{"n_layer": 10, "n_kv_head": 2, "d_mlp": 1024, "activation": "tanh_gelu", "norm": "layernorm", "attn_scale": 0.0884, "tie_embeddings": true, "init_std_qkv": 0.0161, "init_std_up": 0.0161, "lr_mult_down": 0.7, "beta1": 0.9, "steps": 5527, "dataset": "wikipedia_en"}
MLP neurons of a small language model. Each row is named by its layer, matrix (up: input weights) and neuron, and shows model dimensions 0-255. Each number is 128 + 24 x the weight over its row's rms, rounded and kept within 0 to 255. Numbers have three digits each.
After each neuron's rows, "fires on" lists the tokens most often at its 100 highest values on Wikipedia text that the model never trained on.

L2.up106:090135103079119111147139129159086113105141143141127145118081106100133149118161090172101140133126158145146154136119099139106103102134155128136135170075149114120120112105121098105106138161131132129105116123103109160160085110114139157119088107165128119125098120132130122069143102134146164112105167116140127105114075121125163142143115127180128134115146135110137169164166171109147133141159162132115173099154126138143078123142102174105095108140138114136144156131126111123184137068122131114099118126102115155063136125116127138094134166147131088141103090144145108140113136172149168152115150137155164115138104129160125119097182107164136112124129136132106114110126124106123132085077143143157171123132138117131125127112161125123091131138090149131176137150158161139165098134148096
fires on: "et", "ac"

L2.up449:130164118093128162144125157161124129105099154166115107145110150097121184098134144165134098128151151166150123079121073114114147120118119130106146136142123121156120113152160110109117135114134170117148122102149149106098143107133145088141140120151208143166132148133137128139137124132125136093121106138163116121090092108121138120198076106111096099133120104098145107152128123105113118089150121150087142091154084114153106151161094132140111132099120116143070137097117102109174122085137147139118115145098135190141123158156102158131158162125127114132133151148150107099104105102089097135142165130151127122156078130130134161144145146147135165100131116094158153160127089117097125120141145156143157142116103094124110086116128131131091123120104138157145126136137145139162120141066166
fires on: ".", " S", "os"

L2.up664:143119105125141143166093109088114161195134174096129141159175091161116116158112144128171135082143123089129135090101120140130136126163120087150153104120098101130143135107138115151105137145156092120136100111167131140102108125151067114136112140132096105064134108079188124122149162142115129128151093169132098148128139108129126128158147121155128084133184127145128094132141112113094097126156113129115154143119125083159142105133090116091137127157148144159130148114152130105112120129107137135146131102160114091111103145131132121143140144176159150147185132155169127157126127156083164107113125142141172093118116102113170111118096128121141115110149084124124099174113137121162127123143124129099133111141070073109147141133133090138118101136138114136132118097140119151137148129121170
fires on: "\n", ")\n", " (", ")", " ", "ass"

L2.up940:111113128141125169127121123101109104109103135111162180105093128098155136117106129126118125082168166143166109140085120152142171167146119113130107154100135148166089118124122144139152136140153143134150122079130101093157106085153160152158161098160158128146129146093141119139173101146143134141096163156134116108148058140131108140133115097123079120149110112104133164104114154190097123133130153172101129117160103117158125103142135146131123106098161123144139130109112146101120139120125136153131133142120116163094124113121146124125102132092134084103094103214145130145108126187120151150118150153113107124130086082146140130122121095120089140139139157142123155105115148142170089100120156127085155114150138155104122124142106136101079102144104100118143128153143145141105163113119089
fires on: "ac"

L4.up45:163141124148151080139144112119149148130151127116096077112130156117116138114113185089158117165143135137118142150153114106077145124162144149177128119136076101132143135093120161165134131081120106125130170140103126104127124120182121162128116117092136130065086113113168150177128098069101157138164157116122154130123135144103145062108136115143114152127115148122176159127125094149137070117134122133164153148169134148138131121099139170104135108140123093093131136131100142127132132129158141111105106136146111109112135126119116122124141134125133191197106159091134134126136128111106121114111141114164122147108125124097142140142157147124082138107164115140115155117146086098117118084122095144086168123124167138127114062102150111145145105143119133098133121128178127149120107119133132
fires on: ".", "ed", "ated", "hed"

L2.up529:161140084165148125146129132131139098135108083108121144132120116148090143165149116091126135121141123163147140147122095087152095126112128126168155121124150151138094084172096109154105142124146155152107144163120132143141105128107151102162134071123125140171109086166140123153125130159099169092134143091123132143117066124159131174106147097082151159132089176136131106099138120132111112158165137174151132189121143135109161169103101127107116112123149173129174085120122181137115170146113104098151140170128115120087131130126131121129158103127110128154117159076121135117130121171167136162119164105090108078131131112141108135147100125104104092124102131120103103131107108099131141134162152126112120142120102166151110117137084137144102151087119129099145110124150129138133117141116117
fires on: "age", " =\n\n", " b", " at", "\n\n"

L6.up623:136080085105115114150114100168164124136080137135182116147118152108161130128104145098151136126108143108149086127145104133136163100118135157128126114150160089145108115116111123178149123139154147159116156116153174156130131132078136129129117142147106126155128115091089124082164136133120176143129112092151113114088154156115129128178141143107135091111134123118174155129139122142083136119110144137107111139079109131161093141132120154091123173153131145103129109107166116116157122104156153115084171085140114105144132125120145159155093121184097161163086122062138120146109148151117116093087146092065149159157113108130136133121160125139178132129145141130156147114129133157099154135162141101112124110130149129091137132115146157109090085113152153122125127105115144133126086116133124
fires on: " s", "mer", "ter", "y"

L2.up273:155144142172151125132129169151116160106148107100122078143115082106072135134131153159115110107143164109094100154093111122137112119148119148104137153147123148151171122145109132116143093126172092134127120134126101131138102126105090141127126110144129135112150126134102152073099164137136105122121127126167114120108132154117101105098084123118135099143103100164173128125156118088118183098136104167162153121147145108144134109117129117169148118118098122132132105140102149121105118171122131149113140180112114153147112155128105117142132122094152080066142161102127141091164170175149104136163144115102092134114125168117139132128143105169164137116158142172137133082117129074121140112142108102102086140155118122135164104154153164117203120136099149125087115125138088121152147122140133
fires on: " also", "pt", "ation", ")\n", "\n", " or"

L2.up679:108114105185111092151176125137091094149166154089097171115204110082100137100100137131120115146133123159143133123150102084165138173152125141138122104136062164124130122120181069135140112108132125124112152133121163132103114086153119117131105124142114118115145131144138117146116145095141128121096126157122124144127157126092171098139082132103123097119101139089144161166148148115113109111167113132162178122205103139116126138121092138130132104137152105129170106117142131130159152110118134119154117115122102076118136146100125160148109148131146138128112116079129125147160112107114133145117112116145099149152162113082163149094146125178147132147130148116142121153086129099125119141159118183138144135119096109113116111122152129137133103100143122135124146090098147072149134138117154
fires on: ".", "our", "ear", " and", ";", "|---|---"

L6.up543:124150167167151125129160122149096163088139112112099141107123116145147099129111125116123158112141116125129179094112149156132102116109120148143116122118102159149129143070125120080129142121114145138128149176145147153157139097153122120116150125145134110099145113159131168120176143152129111155090126116126123165147136129103150131134108062123102113143079116135122134137133095130116172120160165102165155073132145140130120132113144156117145131133112159116115133093175130149099087168150112131124079085114166109104137165099152161133112111133110124147141121104149151133101112161136131114110090135108098131133140116121110117144083099154060170131173137158132134142159115134108117076132130135114150152115119149099083148174073129100093152110148184149138097087109075153132122140153116
fires on: "ar", "an", "d", "og", "is", "ng"

L4.up336:086153090152096123153163112137132097107145119144174130120173136137144135158142119135176150129085144111155141109137113120147125111115132135112115101130085101083114100131100148133075142113126130120178084126161110097136134117125076116132130155129073157123109135150134126115157087133141086128137135089138118138149129144132114168100115152110182156093124123159101093144134157116162150097112145126151105145139138146187177099148132113108123182125086123142137126112124131099145139111122130124113128123178168173097143157119117157124130158128103099129146130118161142135130140140104150155172131150121119150099143167095128155130112083133162102110097130095124135149096166080112114122173115132088146154145153156105097108140123111095140121107093141140131127099158085056117120101113137
fires on: "p", "f", "an", " off", "im"

L4.up522:105162133110134108138121129155117092110138127119095112107109119141139131151094119111164143128153107119081111115135109153129124087140126096134083127123094100128149142142078109115096115107118148122182130167112095154117173103116131087164126129133174116132098142135117156109095130150139145134095135134156121126154132147147103128108105122134122092093123116121087135121111127119148156124154115154104173097134159143128158122102159139156085110180126147123120173144139138139116133109164060122136078161097162101086106138177135157154148117109122121128134149073129185131119090158148130095153146120141115146088120131176162143118158106180172143123120118145141129150129148140063115122148162149114153143145100101116122134158129103174154110148166159152128082101115133099122113115085153
fires on: "hn", "l", "m", "an", ".", "is"

L2.up700:115141154124152096116166154121124111091161090148140108136101117172092123121165138124132181122154143121114083128142116170159102140138134107129141139090082117104165125119147097099082144146153156143129086160175138113182161174121130113112132133130177122134141134127137136121114098157128126137149156162108164097152087132112122143158137109133139146127146129104159142143072107125103157121144130152177140100152102089180116116122142114135082143090096130149124135146088136115110158144121093112130167142091140153176101134134118208118207122143114111127137148100169120100127118116161123106129136125107148111128122102113096145129144116145101100114126101117077110133152152082131089110164122092110113149138123105128165114098106121113110117145112106109177139107126138106126118118126128
fires on: "ame", " The", "The", "=", " are"

L6.up524:169120169144114125114153164144123188112152084108097099109131156127163120099101145090128148148129132134140140089120111151176156134127159113140106139111187118098087126105141111113128149162139111156110142172173146120128128126121119117080131161155135122127065132162079091139129088105134125127132151137124092182110102107149119106131119147126134134098130136100111165138091125137118145100123150141140123125085088163110095114115130137129120128140145118131099094147144066108115153119139145110091116100141108184139121106150137113095132164099120126112115105129115096121146089143127144121126118159116103131157090115069130144159140128111109128128146093174149113172120139115153179143158128118126146157124105125115172130128139126186096147127105128196110132170125132152148086157115155
fires on: "ed", "es", "ing", "s", "hed", "y"

L4.up286:120126122143115128105145173175143132111171145118130159108093142180133178145128133128125127129125183100127099104157125116142120132128132100112129110148135151098126142152147099124130175115086114128112129162122119129126142101124124159109151178145103116132135108083128096135089099133129096127117132116130110140117160118113138137182143110105157126128151155128147144087136087100161143115137085145169138131161126157077145125128152135171141094096148124133100177148080109082098123114114146150071154141165132130167131155148099140102136110137089098109119093137115148157117138136099135141136118147153096100126106139071071094106103156163120123143100139118122149115134151090160150164176124163158111178144146123106098149086097088157129103097150170140093131135102151120127132126111106
fires on: "at", "ain", " also", "ly", "lect"

L4.up383:134132153091108140144162106118145126072149156116150172114128132141101119137092070120179132114140141134125151101084125143116109122089084122145112151115132131124125109149114108115086114158162087120141092154090161090165134117126144117228114096120092137153126117142153155163127139109125138125111124126134165114142113125098136127099139134123118166152130125112105147089136134104121091115136135148140141118141155152154155114142123158134151113123132153107143118108162085069156152067118147133136088155105163166115149166117103210141120135130098116153118112122119162122127113157092115165139136112138172109115145113159149134099136048128126110133113140151152162121142139143095113087181099132122154120125137138100108104142143125150112122109128126155161118126143106110115096137125156
fires on: "p", "ing", "an", "al", "b", "ond"

L4.up650:118132098104102130151122106141107127142111111138137148156081140135137146123086099081109117122117115096149145116139122171133111169117139121101149102117119132092098153078126096196107111148126131175110099125114125140141142138138161160142139124188174133114110123099080144121104153116148117176130181153170145144128116076086160130118113113161100134105137099133127132106114124164117148078135123123123104161117101108123089131146108154140120127079095128117137123131133137126147125170146149107117168107149185139102096122160173123138146136075134120159089119123135124190142153140165120119144144133121123128160126139131093160141083196118151146161130124110143104098117107150175143067113134179096119112113118140147139094125131114112125155119093153126139116133131138105168107150122124
fires on: "y", "ome", " al", "ach", "ug", "id"

L6.up241:137179109131126133089140147088124103101128135100090155191103152131113119111138111139114125168142112118139167132083117121142126100120158170091122137176146102112102149115077136163142163092161166145138116128147121129106093125095095129118120135137118113095140126173106129105125121197123136112189100163139165136088121159101129175154111107125150124079159099120123153148102117124151135131087169154104176119110119147158118163111115094147175156117127135123155108141125168137085099138123134146067135132156138145136124171147144130123121133097093150153133148111138132167123139121128098100085148156102140111124149156130137088146151150109089145126128132150139119088127129103117150071116150100108132105142133084166129118147122120133123104157100120091091136128122151130087117147128120
fires on: "e", "ut", "ing", "ach", "or", "l"

L6.up772:130175151111122125147160144138117124114140086111170118128111142109119152098167126139149089136113149150127110095120096115145142112092117093100149141116097077124118096165130114139097138152168151143174122159147124132095129147108137153094141133134165156122135116102173133109167134115156123159115152090161102157078086123119121088112055139146122115173131188109115131122142098158099129131099122131098158151129114131111122191185096144145109141137164132151107155071150104094150130134062166159127104137115167107122122144120118152181094119141152116122081109104125115112100145157148132114099169105120138115099128116102126112120153101139115134125140160150125122144128103174130112141121129122157135144146132115093126132107177114136124117131147117128153125106114173134153066118116120
fires on: " s", " S"

L6.up959:128136124132130120113122108151188166169142158136122158124078137192125127135115145141110120175117136104100118133086168134114103182133171108097155117107109100163153099138066127117119128125112141134100126153124121104143125177106136126139146146109113158128145129120138104115098134118174118120126166113150130110131139147137120130151140119163107167131088153150124141141116148127125116139161198146122163109119114133102111114140127085118055165107112100099165122146162125158084124111178128135101141182120134101093149143138098135086149119100098101106113136153142083144103106136112138135111150109168117154122119147148122162099117092124138131179155097097121129159112147137105107109133114107139110087182153124111170139139103101112066122141092126102153136147114120107102122146142128
fires on: "t", "st", "c", "n", "l", "ro"

L6.up733:089138144073123143099145092124114128082121144127126171106117124159137111123104122131112124124119126152113126124090149133135105164113174139091120089137148157130144143136135127099146087113132157128119154109091128113127138142150099134193130149137097141141120156150110122117102100133177132141123134105173137112076144112119121163157156121094149129132152164158136145081124137161117160095097125135117135112101124107072138129145124115128053149164158109167143100142154160172125096094143136129154153167141135121146205138123092099113117108099135157110105174106114102160126119132106094121108159106110152169124134147144145146130152127118086092105079146142104140122093072162160152127155126134136185123098138128144127165099131132129136123119112148158102107119124158123116083098114126
fires on: "er", "-", "on", "st", "l"

L6.up723:105153161124099123131110159150165100129119108114088119136110162135136135120094128082126077145116093112120149176145137173160136146098141149129168137141127155168108110135158090133142134116134100128106166085166098092122123124127094115105104184096159073140145099141179123141087099107118130110169132110163118101107096127086125139115110159122151151101137131128137116140133116146125110078094133116129090120109116164121104164114147115098126135114127122143122132110090119116119121154161142147098144147142099127138127102110103139151145124096097115100134100106100099116143149151124160077182135126127134149113159152160163144146144126123108136126124106113170117109164108180150117077167156127123131156119148142143157146180156100145148097113117103178157133084143136113111141129111195
fires on: " R", " Th", "n", " pl", " r", " th"

L2.up699:157139132145168140133130129101162105086140134149086141153093178105151150139113060137128081121158143154150127150116138166091143141168157142106144178140136124135151160133149101112152108103127137110100099129095121130134134132109115145142121104150132139193111163218115111118139128122116075125136111139117098142110101148102090096122109132092093142161097152099161123157115134134120100140120124121130133096125128101145158141116105128135147140141113123118091160087183125114147066110138152104126138139090120125134122093149135151148141101142117130156147166136134138170090128098131162121133198140155146105106156090122112123127151130136131125136111118114157146106124114143145105125197111112113115125111078109108086117154128106092085142126113111132141128141110138104177089159143113
fires on: "D", "id", " D"

L6.up618:136131134148142118094105120118135152105139114127135111121120147121144154133153157133098078150138168151094177185150111083108107084125102155107155137146110155165081162114113117129145140098135150122127168134148088097170119128113089136131145090141133136161100165158167150153154127103125118142149146090137102126082134153144127108062092123144145159177161084106181112185150150134083176129103126115097135156120078152134118167132128154151153141093154090132079103130102119085132178139137125098105116148115126199152143121132130095137134103133099109113103111103133111131141127128139133102106154117126073117121125130126105123160105120126126127103110113117145132112127123134109156129144173130118110126121142153135097135154145099096137111164121161163132136121104086098137133148132138
fires on: " d", " th", "th", " l", " w", " Th"

L2.up319:093139103162144111089141132117146129113126121098115169169143128121158087119111105141129139115140157116121101103142123118114163106113099116121160068098114109127178093104128086138092120116153133098098126138161147105098101129146125101089164107154130131151116116131135135136133142116134116153146139174145112141107155157108138109092124175119117158125169141139123176147151112162142161107174128147102136120145166156155123141137119163158124131160120147139116142132067126074152105087090130077149151097158079116145117114140167147159164137167158110090093122101125126117161096130097136147096123084143123176130149134123104129109167121135162129111106150121108087109136135144154124080107101088145189145153090130111138136139110108158104144155138141119148106147137105135117088145130175
fires on: "ur"

L4.up269:146101108148156128125141109096180137166154095116053143094179088128150100155154123134093124088119127118111141141114136182147123096060151131140100132137096099129104154169119168095096108143128170146124163140139152123130136137117121107132095055125107105123126121113158133127150123121127082079125148130101163076112081133147156118144110129141096137161152130097110121169124142105122111104165145118117134101098146116106164146152143144136082128086146128132127097111144115106134194125151112125147126123157105121166127112111126111158132111116106126091133134130148110127108138125137153157100110176166115143143154096122111148128160145134133126091118133154167130112148141150094157142130124149141142151096129148108135152136122124110122162169083166143108122077112127154170169116118132
fires on: "qu", "r", "m", "ch"

L2.up311:166170142132117146154137079132110059114118117129144086093138133131106161151141124124102155111122146097132181191153092121131144128116147155137159150096122089155161131105127115109134134140129172165133078131103127095134115074089152158139104138158132114167124157149097149082108104159127146123149134097125129124138108129123152148181136145119130106116177158158112130170136114085138153131114120111128126102119126128154089127160109166111111129160139179148143161116148091147162103105108134116146094127095111147119165158159123155126102115155153095130133122146117132130120122144080128092138123156116163110161096136103111152105135124131116080109123149107117124139135079146146110098140152136152127090102116097152114107087105117143140159107074148124153125185112102117149094135100148
fires on: "T", " T", " t", "et"

L4.up228:115098142144111150107119147137143166117131156136101122144098128155157103138148117138148163068101143122072140136146074110146072097117114137153150142134126119122101137155157142094115091157096127165083093107157124130096116118088113114122140127139144112143114142106085140107095101170125128154124131137121112151151145154117153135127104156136119138102167102125172138152134117137183131114080164152112167131135122108127116120143129101106149173108115162093169112136142136123118106157119136142097106124094104141122114155124083142159177129124157170133112145146141106134117142133123154106124145116107154156165113157105092116165159157081162166155120110125108167139126138129117094130099138071123155104173136135080127113127131152148093097122090139087151138131088168063143114134118153
fires on: "w", "e", "l", "s", "ro", "ay"

L4.up112:152094126129131122168160124113146112119149127103108120132144131149094108109173133130131106111116126106102141135155111136147112122118101096141130127131144129125097154136143105101130139142132114118145107158162124107113128161159123088151071071133167120132109149096126137162126095128143085144134131106107145134124118121123061158110137149190093132154137108142107123120119161166162149102158130171112144137150108120113149137082171156100104154071122124137128149131156138159154170127101071104130153102138133120124111135126106131207157131082124102132135118161158107096127103115147120188130106141104175126126123109129093156112108145104138130140132127187171095154125166110115092086120114093174124149162121126077134164120140114115126112145130141134082105108098157108163131164105133
fires on: "ch", "ay", "im", "r", "a", "ust"

L4.up174:102115052095152136134109132145133150107111100098113085086143135107080105161097152103120101150130157089129143125143125152136138130105151101080096099169149121146124169164109144151113121163144115130114136096124112148153125146139124136133096126181090102153092114146110119162133110122109117133105144142127164169134104130123127135129123119102118059120142111172156108107134153131121096123137178155144151141118144175094114162118143151127156154113132108159125126137118093129128102104151129135116127118201135118171178118164144125123135130130083086127125104151182106113166171125088151125111139134108102157155149121135159140118108103121084146115179125134169115119135137104114131156148140100082151134173106109087122154137139109152178121148091140102150133122117112144102111109146139
fires on: " which", " who", "'", " that"

L4.up658:124072133117142106138097124108138107112132116170171145180133130128135129106123106081133111121084120136137151172177127155156136162147105126149114172111141132122142086175140122125124129118132105117132121099119104096095106123162125152089130182116107114132139117139149113098126144119121162119134164159143091108103099131122143127162085129132146169139153147146109140101159158176089080117155084120112136094104095137102121155138102134105130101090155145124136138120118150146159118178139106118124157130112096138132138139070136074108155123145128083127147145115111149172161139138126142094124151104153177117085120105119144138082151158105135146160118123140137113094145078139172060122162122138171123123088144162111107130165085105156117105112154113130142141136156129112141138152146116
fires on: "n", " pl", "oin", " R", " r"

L4.up243:143143122075104158113089137192117138147125109155131150092084133150134128152127116124121141122114108127088101130126114127163142172144112111071114152097140118110090104174146136114100128163133115092140132135125098167160112111107154100130135126121116139119099137095162168131170128110153127144089090095074120104116112121133109158124152139117143116162086115142126121129101125148138100119122147136176087102113100112136131164106146117135113107136124111097136108164123106136154169162117134138133120132146186097168134110111193181174129065146133130113144117145123131141080173176116106153111105125166147137112131114148148160114147115111121086083132143144139160102117163114129126095098135116119156199131132142130097125151135174157130126156113121088120127103124170125139137112118120
fires on: "ly", "y", "ment", "ity"

L2.up839:143115137138132130143149127167128133107137097101108093158156112106100151139164110128108110114119100146147143106123150149086133136137141108142117150141122086130116135138132116101112118111162137139088093110116138111087122106143141156148144148166143108205106191119112098136173085103098140120121114121145150140125129128104104180099128164098114168114135132078135082050122122080131154164126123136126135106132076149174133109127168120159127132120094140161124145128140102118136114112150111112114114153135133122062098098088095133139161123122118145161121152172148157120091140106145113077102122107166137135158147131166117158112104094122099123163097133117154184148131087125105120144166121137126081132140165125133136141115117157128117139133187127158104149128111152134144111166122141
fires on: "id", "ing"

L4.up667:100155146156136142129144109144139101147150126137164121134118149159163128117082112174158147151161137150164199123115125144096150089139159136105103141129162085109144115113110132089124115121117169170107124134141099126092135117076169115133118145170136144140147125112118093131135122137090095184142151122138124094139119133090157129162142142109110132106123130103161091139119124101114132130171137167117169143144123094125128111140158081109125140098125137117104133100122128171148097134126125094128087114152131126101086128089109129158085103105078150169131112145187146121137144116100133162163106123131152136113092140140081166104091149121122117131132120082143115140160142159099130093171100131073113155143110111141158093144104168125107127143125122117130109115141136139139160140062163
fires on: " of", "ig", "id", " v", "ain", "om"

L2.up226:148111111101142126114112147109119136076112086124133110114107119093142120125149122129107147147164133143110131157107138107095192092096124100134141100096058152132095111138140137117129135135130186150084132101103121182076165128112196105149166129163116122151166109173111107122139132134102151140138156157151154137144140110144168090150120197124136152129094090158097151098172107116122149124105122146116151133115137156103131137117177130127136171114116137148124095139110126102096105115101147109137132101108119127141158137129155111144123146125124120129173117126167134124116145154084106104132168102135151131132139139121166088123125100122174128084116097111153129126140083145161122116137116084096111089142119130129161152151101111163103135153152141122118125152146103091071100125149117
fires on: "ur", "ount", " New"

L6.up248:137106168101110134129091135128129134161128142107135096109156096120129133116098116130113112117136116132129123113154131124114127162137133103128103175117103115152094106114124168105165123109132133117100141115116104106103147114122121162121161153160114099158132148118088107094116075151061140159149119077103154154119130132160105093145114147123143145135153135136104117064144110100145140143142180173166125144126126135143082101149117157130112125096145125170166145098138112119189155106101122099146167143150172085120173102139143072146120116129116092094129144171104103087147159131120126138117133127126124126129103088111134129137134142163116151116162120175123144154124141193159179107114120140113150098120148109119148139103147117168113146102097157169127152119107092142171084101129159
fires on: "s", "es", "as", "ates", "ent", " "

L6.up580:104151153166074106159141120122210124140103169126173146158085121170146123177130083136145110127161114136122101099139158081111091125064132122147153114116114118095077096134129141105138150141129167100112114133123093072135135107114114168138124140140124157139090135117121125134123140120161132148100145103192143145105135146145126091119116140111132086107130110162116120140103173156120150065124088085133141119101142129118179154124141139150135109164113151114130119161134139088103152126139117118133139144159107125129129126139141104084131158162170115126133142081126113137136130126157101127138158098151134128125139144099089128106138159125124116125096139176143096165121177112143080115117129123125175090146142129122150096119167104129135166131131088148119106120138132107111143120154100
fires on: "p", "t", "f", "b", "c", "w"

L6.up450:149110117098100133120139118153110109183096169157137130173123115131091135133165130147155116157128078128100114126124085114134143144124096093112139111169139100164071161151133137135112145141129128124128103168173087142117093137104171144159139111109119157092095139114137122173124128125126099142094147152140144146140100144152110141128108119164168124128140106134103132123081157111085118069162114130137153141093086145116112159116141146173127151107115157110084142140124104181130137167111145137126120147177115118108132165131110178154146115133148113103126104104143160125172103138160101137135093124110132143141139129145138146106131114139131144082152121175124092079083119087127129163127141065108134115113152101130132186102126148131121110154149146144116085122154144125094092120147110
fires on: "y", "an", "t", "id", "ing", "ly"

L4.up1:179108113135165111131105154125112156161150154125081095092046126136105144111115120129158098129160115137154143158156132140184092113163111131120157141120138138112131131107130143113159105115157113133120094136148155150152119113110074121103142083118158102139122124121116066143157136129113137101143120085123099136149061138101147145135149128153140150138113114091113157126119132146093099138115111150150125147132157174128145167066121124112105146112169164109161096105155140134118123082130132130105162153111118139143064120166099138097052136123159101182157097111114128102134145129103124118117164134145114101120110162090136132138141145146123142142179117121163125153072135143128131124167131137150144116141116121126131137115135154138099143090136106174111150115111107112128138142128161
fires on: "a", "ed", "q", "as"

L4.up815:100096119129142120132132113075174118131108123157135134116103082120096101122142099155114164116144110123154113119169075171134127157093123123094107103114122131069133087131115140088119134124137144185124153113149135101116101111120119159139129107158124091144150137143111143090140123108136131116108167125110137144162187143158105112166146089156155130127131137118153122113165180141120131108160141156157159143119142151218119153165123145121130125128151125103097126116111127112139087180151144112132122124147132155136150089100135147103146115126131106115086116140188141138151087100119078133138128147141138130060125131122087164156146107123106153093161111092087114130106101115130141124178151149149120167124108152122088111101138136155153139123129127124148158120153116109126152102096102
fires on: " at", "ack", "fer", " off", " play", "f"

L2.up235:169139169159134105113186119106145126120143124093124110137114083135129131148156148156129142096153114078159139142120099136128086110094049092135137119109110138072094124160105118098148131143129148121106136140140107151155106137123111081144115107138131125111130124164096107069136117169127159153153124166117147114115131104160147107117141092113104172134104145127163125130128134132110109163145115158102180112140084103139152142127115129173123152126155143164115140146092119100105156135133145114129141132171111158124129118149098120204151131121158164107097145149138107099152188139168131142147148081116111141100138113148124169139167137168094133129130105111084089110116118130118158142138093117159110123138091104131126131140081080110119091132154112123108104131115123164123149140124151
fires on: "\n\n", "ain", " is", "to", " =\n\n"

L6.up1006:146097113069113090140125150153096115141132105151149176115160101141133107122139117133107124086139145146137095144114114131139098133118132099128091202135165181134161119088139128137129134146115161134149141093145150121146107165147108178096162183113135109122118148132137146136181129153149095091137197136142153140131135120121124118116123087164151116105158143092135136113151121134156155089127147065120076130111112126152141109085113114125148097141129128179103120147118091141113140085110143134147126161137168149081159137160103163107135117078111080159120126148085106139145153123117136120103182139130161155098113144146126085111168082133103108121121104160130126109097141112132130110126118115122139117075143124138083124146150130141100119133115129123138121117122160124151129149149167
fires on: " j", "j", " J", "et", "um", " ad"

L2.up738:102168101133112125157111086138161089127153121150144143125103116056121173130153152169132161135174112109121132109143084129149122152124125140148113126133048140126149131139116119126137146150096125128149104111121104118155130148090141130128137105129136166161159109167127139108103151133157108154127152129135170091138103101125177149122134143155104118153140092145134152132176158090139140114115094148167144118158135112149092117134118123096156135111178125149075135117100105132169083123135114120139105145146103070113104125123141169100162134159129090125134089111160098137128093115108152130120157165143160106168110121144104108153160074132136125111158122136113133119102137153126087068116189137118124137133119123061116110097121147129092130094103132129140128143139127120096140158152116
fires on: "t", "–", "et"

L4.up784:130144088136115122130151117159133133125163119101135114143123136101134137164170149111176083171099123172114127140144127182063126113133118146095107154195118076107106140142150134149134126144075116122125160137121105117130118143116139148123110133172119151089158109124144150114093095150071073112150131140126167117111159129107121126160128132136134117157129141157150156153129108130146111067121132144130144130105118114116133155165094110106127083094132155134117114117108115118087096187125120149133134050154156118114159110151100146121144139151096157139135135089123093124153122119104146124148166126118139113105130093157126129124112150140117138082105125165161127146154176133142092159149152125047109139141159147142123139139135118127137135095129137104124141092154125103132132073101138
fires on: "d", " h", "ist", " s", "ld"

L2.up46:093121131121161099109113127073076097131144116123127095164155122109132147134086108110105103091196139108117151133106123118116107116133131140102106116124073121097113112140112090094118107112150124128130101128107113104114127095133136166115123141143085152096140126132152141126157157146150102166173133167120119133090142150098124134155137151109120096112120143148094116170136100152114092124111126146143123157121110090137154132160114102102132137163128134107105090135106153146132131108088137129141123080121119124150111141129094169087145159151191108150169128115112145103133140148161156112113139144148156155144146130138120175169139122133143144175172085132101171133120081097170152149153142096126167121144094114148137145208177145115133098132103099143176137132124157097139133146114134
fires on: ":", " (", " by", "-", ")"

L4.up300:181177126165133080157127133149123129112148119155157151113163093135118131131101149167172143132157154139118110113101138135094156140151124134146175111120121128135159130146142145157142148147141118142093139141118123099152168154122150097146081115144134129130090119132148116128045086150128186090117119141093129098144095094113125096130113121156137105127124128093141142125095108125118075081110094122126140140161079148136119123126090122159134104137103119116118136119126145088109131108135158101097123155155104094140074149121103111110101163086135119140080107092167074113136149125125120137117159095155129161110146114090159146105141141142175171175104100152109156145119105101122100103122085133165193149108135118145137144111134130149139143132119125132124129125110128123155158149137156
fires on: "."

L2.up583:144120157118113128100130148119120139134075148136135101137099157057136172116106112172135102124134176136137132125113077099109165140135133109127124121166144103159136105091161124126139123114126131090145126159161134120108122118153126130121114146144193134180130128143116118112139127161121178145161103139130124118130103128086114122130114148116117139166165127103124141092142152126107114121150112128108110108103113132139098146169087111145132156152138117143090138087121152110155095092102185113131106138132120163152135183169150141156142153140169131114101159129125061080088128097096055117153147142115141099163158139130144129130136109139106104087148119133112132148136118149105126113115166126179136154116097121116090111111126125146104140092127092108179117131114171107165119188124127
fires on: " S", "S", " s"